Part of a small language model's weights: 19 layers.
MLP neurons of a small language model. Each row is named by its layer, matrix (down: output weights) and neuron, and shows model dimensions 160-255. Each number is 500 + 25 x the weight over its row's rms, rounded and kept within 0 to 999. Numbers have three digits each.
A block is one neuron, or neurons of one layer that tend to fire together. After each block is what it responds to, as a language model described it from the Wikipedia text at the highest values.

L10.down1428:508507490531474523474530545499485528464481540526512499485477496525520526482476468488534521493472453490444491494480515489457509481451532509506474472495474492507492513530509490476490502530461482483507517515533534511490467473509404560538516508486529488482443540487505480505484506524521476505
Copular verbs opening a predicate after a subject, like is an, It is, can be, became, plus line breaks ending climate-table rows.

L2.down139:460493507499550505492485511487529532487497552543546573489458474503530468478542517489507488475487499538530506506520496453538550481534551509502519471501497513483468497500499421513481566501472497505488473488512477512509534536505491537466529468549536470460526535523501490468534512519543515502
L2.down384:509464483516519508503478484481450486510429471489502473494504533548461499489471472498505523523495501525477540512525459508537510510468500552499441512501467518461459503519508464486514500534493489474497550498512471493462505465551466506481477516481472445479474501495514496481487517492544526575
L2.down514:537490514470503469485497520491506555513508499492513452556489473496518517542528539506519507498480481494488509443542474487510462477466515505520514491535478508483536482471514515498487497470525512492505503485485474505456479545540497497438508502478507449486493485503518471491482470485505536489
L2.down521:519525498484526495494523491474495490489507448482487538493549462470530482513473498512473512498463430510508469451480501475526496480523514504487512476478507526545530523498469518519505503526483507455492517531482471506479520514498523509513557526509534459481466521524521482485502482522502479493
L2.down1232:482515497487491498526520510534504514476504511501525488542534519504474533506492487493483508491474528513476461468497512494488471507472503467543508511517471459503505457493522530497455520577486499450498518508483489509507502463507500527470490486509490474481498484517476473551482476495445513505
L2.down1324:483505500491479496496508511516497515493509506514524464499548461499497508486538519520457555520472532513490480487511513466520470501513509539486468479498491528488492505489488479528470494503470523474474533517478479436553548565520504483454491529512525419458494489532444503478484476486507502488
L2.down1428:459467440574483510482489486491486503475489497445503488558486468482487477496466503518537517467500495525503543495491486469524516464518539489517528488484481479508503464536509523554513527462471519530479495462502448485503508544463545571539481514500510488491492473519475478475456496487543484489
L2.down1519:453479501535515529496526483512498493462467502458528483447478471519453476471520480519494519465488421512524507492514509507494506496506513461517485514524459489507520508508481512522519505520525503487498469497504497504512526493485519466524477522504557427438486508464457459504485481488521499507
Double line breaks ending a paragraph in Wikipedia articles, mostly after a sentence-final period and before a new paragraph (The, In) or a == section heading.

L2.down190:511527507518503501467499485513460490476504500477500470517534500487478497527494501492496558503476508490518490488489508471501520485494497472482571527524441483487488502488528515520476491507479526470495506494458475503452517518461521478486509511475527527496477520498508524448502498526517520540
L2.down359:472493469510522550434502569463513486488538487501439463503517462508506492575488516495504504507528510498483497469501510506488507495488544500510488507535475526508492485478516497487473484506464479488450496492491509499434482473492545515498525507499483481498475503497470512486461490487450524501
L2.down857:469522501525489543488480529485531466498496480494457482487487482516466468538495493516508495478513518503542528479551505528548491473510474512547482493488526538500481471520512497503494487484522488511471468529459515517493524505485511487472506512479512504537497485495534480482506491481528542524
L2.down1265:504495530504485496470483533519530513489469474473494523517538522439532511456482450507533509522503495498520503457497515462491517495512530526512478487508556518505480534490492531519510504529510491526498470519485501507478528495505478471527444520475476523488553502480477523528529500536488494480
L2.down1323:548533494472486512492479484531526490469456467525469459541539546521519494480480500494504523537529466482511491469540487504513513505513562489492488487472517509482492461467487481517498495481529461490474530506497559542492511536511522518501513484477490486513502515475464510471470505468503460521
L2.down1352:470540518494498482502490485530512515529515477455505546469497489490525470524508474522465438517509475514522523468477492519535512526494493524512482536535526554516536435512447482528494506459505546528517490549499474520488474503493503501493494495479476498510517475478489463489500529486511538472
L2.down1367:506454492494455477460509491476514496519504520511469495504494518492468459531500469500526484530481531496535521456541465478499503520494498469455449482450504480522512499539516527515490475503487482507479475504532516518483531500489533461510528487500502509533487480525526566503511510509491462507
L2.down1492:490502455503468486478517473495513502528507482465512502533493457513487499524492481515518515485481509489506518513524511499514488496501497514493462515499521496487505474503525481496485449519497474539513548484492529524478485499534504466503469512481508519485502434487492481511519512458519504461
Forms of be (is, was, were, are) right after a long subject noun phrase, often after an appositive comma, usually before a participle: "Gargoyle, is turned", "constitution was adopted".

L10.down560:511481489520486501461460503501472470462522501468504490464481489478481514491478519521438495485490497476464502494482458473474489468501454508522459483495488461488468485561500495524499478463514511464525484469452494495456475508505486454477493519517495482542495500502501498485497456531529484529
Fires in two groups: line breaks right after wiki section headings (==Cast==, ==Maintenance==), and word-initial w/wh pieces such as which, who, world, walnut.

L10.down428:483488541499485482499497524497491538517497498530489512505541454495481482553540454467494509502467509492522495511466490528471512517462498495491470503487511477489515574521503510499465513491469530487518500551482455478452501485506509520486543503477495526505479468503493488488544480522524500523
Words that open an introductory adverbial or prepositional phrase at the start of a clause in narrative prose, such as "In 1945, following", "Under an", "However, after", "Instead".

L2.down207:494502451487464487492468551487481555512544475508505518492496504531506553480515518450506515511460527497485439490503524494502508474481495471451461531498536499492506538538484481470500532475522468491493491529524534470513496544477488458501492531504521463570487486537501534519510510474531491490
L2.down376:492489466521489509473507497475493533497522478528486445511490502512471509532501498466494534555474483486525487529512480512519478427477531527502539465549487539501502517508470518513505518521496511529539506509488519531499490497524512490416471483526521514511522507504471455513493532497525514503
L2.down587:530511474518489489478433512526494486497486511507460485499492511471503504467471417490496466531503521516530464478488473513503533470485484478480513508477506520479517483474502525494516540498467486485483515538492498505512529553477486521550473476526469486499528507505512585480470495505577528480
L2.down674:505468522536520488468506548512508521499477519487516513505542489479503492512515480490526518539526494480493484543462515510428508480564508509488503495524466500476505515509506525534501487499495468475515512457471519515508565542521516510441501490502514491480521481437515548529522509463472517537
L2.down947:525511471477479494468478541491469483490507494477544506486488527505504512525499501466501505467541536474462525455524485484519524509482513485477548429498533536513472533519490493543464478493506490494437490490479518545507490489519471482505493510499508486484486499459495490500499494515517546491
L2.down1024:538521439463497502485486502505499492491486480528498526534516480516508486524517496459486494546465505479502529501505572518487472509496488502516541473479497507514492498491499509466493510463508511479467514526485479551491525541525493532489498517469476502457498491515472525491447478491546508505
L2.down1113:489521465457485493507466502498489490526490526478465476524494474519541492512511487453480546547462477506503515494538443493458534504490550530481526459502504511518513538540452476542485492534532485479511493545536550495465544487492474486487488508500528506463536494459483472508497481467481527468
L2.down1238:528516453506478503475503510523485488488485515480482476505494492524506514482478467498487500512492506485521512511489561513501502507470520481479474483536566498483482509486506493540482487469497467540519483535512507531532499495521521552489503497509493513518511463503452514506468492479540493490
Conjunctions and connective words that open a new clause, mostly ", but" after a clause, also ", which", "However," and sentence-initial "After", "In", "While", "Since".

L11.down38:492513543500499506508526489487494489479476504505532539512521532517454497568518493522510525503489521489494491436487501526508526542535533507517499505450443530481507477505531532483451478533507492546513493454507428523445521508518498489507479468480508500478521494475476518474513519473509507494
L11.down540:475496536492468555462517536510466420460490450515538511488524504514483496537512489484492463522500482469482557495509472484520487517517526514497495472484483472519476516506454495521504501506506506485495501485485466487535544476480496511511486491480532515510481487507469456438458482491477485475
L11.down603:466498495480466506505504517475495506489504517477522487497529518537503514549451504485518510516512483498512477497513491511485555506479519504536513475514476513483500501520518503524471472517491442469522494512475484509486540492528497521504480460462490554430488487495533493486521542460516508490
L11.down605:461496501533477528471504490485509462455486442522520490489486501493516499521519540469511487498525486498491524503499528509511536495533520518471535500517488486528535487504472494500466492497514470512486461510462478510481508489507471484521495502420531519474495511507519445509516493497527464486
L11.down706:481514475486524478487547501483526512463515474517467527465547522508442515501485510492506489527526471474519527501502544504524528525452542494506493503487508506535523480494523555514480523443488461444490499520505486509518497500549503491472471484501550513470491467525470499509520518517486509474
L11.down1134:495532499499521532447477484497495507548489558456496448496549474466500509519487483496479522492468493485505477515494511512517546505493512491512549512519525488503490491514427478486497464518509510517527550487523471490492510513488524480520535492503473541537508493546480474507507523535511485511
L11.down1191:534507522502525482489518507501473522512524540476482487491483472492508480500515487499470508514472483438502513509522512472531507520516517447490511478500477509487539509471486466515529496477483507467504465496514476520517517466495487527525490510488513486523467550518486451513486508537532492480
L11.down1505:530458517488526496502484480506480506489453500495492450449514474489488508495477512524499513527522522486545496473543535521536497478513494483541500509503491507492522498530512506526480442529465519506494505519495503463506544492550499498506489490539487545497536475493492494549542468539487479517
Fires on was/were/is/been and the adverbs that follow them, as in it was finally, was never, was initially, ahead of a passive or past participle.

L11.down11:446466473512497515492476499487515520528460503486536499541476475538488528472486509487510513496498499509515494460509466516489449520471525461496495525503492488546491518465510459506462481513488507534515472482480534538521470472489470504523525529499508503517450485518454512509513482489490523502
L11.down46:476495469476472514468475510469524482511505515522506480505453464493496458539495521499508515500548455534492507501526520515523473530518524507482465519502501550546476538467476529496575492476483529490490470473479480483528475486523524508484495465493483472527520435498466467522521462509508508462
L11.down238:486507512491493499517521519494524496513537469529535519498488502533491476494495509458484474512518500460442473477500501501455509485496481501453479518508537488553519549514499471529519518449482460532479474515508535521532483510490531524502473510522499483507513490495493505486500504501493529488
L11.down275:510495493497498492515519495499486509474498534519484516462503516522520507544490474473526503524531499548530472482457514496485508530523547510511527551480476520496499514567478467494482439506474470474479516478466483518513516510488451466480513512497503520544463467530470445514504491518498526501
L11.down305:519453510525515509498501477492538543474486496479530518477502498464500530482516485451484495519532490495519479542516469459548496521472507537481495520501460533494515478588486454482483476528495443475466517480445529518489491482525498478447516506493504544501481497504545510484488479487504544476
L11.down696:481471472489539504477502503499471460504501502488495489514470490488474560533509515486458478498510508515479508484502588530489523514491495526445504510439514487570494525514459491487453545483454487528510507499508478473527513511555560478474497481480489475505528481453472483479463485526520482510
L11.down1017:586436494479532520471512521483478495492507518453513513498506501487509536513525520518439500508466458494457524478509536549515506492546510497475426488488487503525474536527520472481487499508479498516516480575505495497474479553486508465465456489539498482457546505488498517480503502488515530523
L11.down1509:494450484454549489533547503504495454480494516500506517510562534480469526523531514498497490494501484461482506518512537488498535499501540532541483509439517450509520497496510513515525493476539531496513458478476451460533518514455520471448505479487507503456534547514492480499466483508498495508
Words opening a new clause that will take a verb next, mostly sentence-initial He/She, "After", "Thereafter", ", but he", "who", "that" in biographies.

L11.down41:530504500519517486495505504514509484446518534490542509457508507476546509518498511522525505518472497509529472518452511501451478480508484470516514499466475496518504443543541473493512544458501495511499489483466460483479461547500515506522498482503488506493499484516494478505460468517484466478
L11.down174:492502530483508529514467516511443504518543531500500487487483458484494511506522485506474438494494485500510512478536462534507532496548496514474491479585467523511477527516534472500514507491483487531460481494540476536478520477460522513538462514484458505505504461475480469505521479508490505502
L11.down495:464530512469519506467453517492482490502492513505477522494476489459497527485508536537541493494543495528517521480562519499479493522477522541513490551489485500497479513506507474497451515487518507505520542500524526534497488505479486513513539517554499498521509539507521522567512521506523492514
L11.down594:486513496480479510472509545505462495522529499552498477551486451503523505491521520491491521486478492511516472521494505469463542508493544522515481502484515474455492473502518495510531490492474477508545456514472533498506519524489519519460505499519543514439503533507509491481548517515524508530
L11.down782:581500511525464518511518489456497480474536493547497543495494515511520498478504468468526497490531469515498489471493504528499490485508491478504498518493498494524504501573524456492512481465479510486523533480493495515495545540488538481543524509519472479502454530546503534487514446480476463491
L11.down836:532489461489539468471509520490500524522505565531520473481482536516505512491487477529507486486523451482488496470498554498498496500516462484456450522500450517484518462498455459451511494491513548499514544511493519497490493506490501534475502547505482514545501492485516476493507486479496468434
L11.down878:523533490506485529502512517532510500505519502502514474478511508513496493513484475469505451506495482491496519501478498478484484546491519501469484499462490479519502508474521537546464536549481508548516500489508526489495506501518505486540493484494495512513526512500499553520524519510447464514
L11.down1397:501487492485507525527516460487503486505475485481512467497455510481483490521488490487492468485490493476527490503512490465473511493537450517499514485509466510506543501496504479504518485538483515477480492494487480542509487468523488465465491515512496550501509488493511483494450501481515502484
Newline tokens right after a Wikipedia section heading's closing equals signs, such as ==Cast==, ===2000 census===, == Discography ==.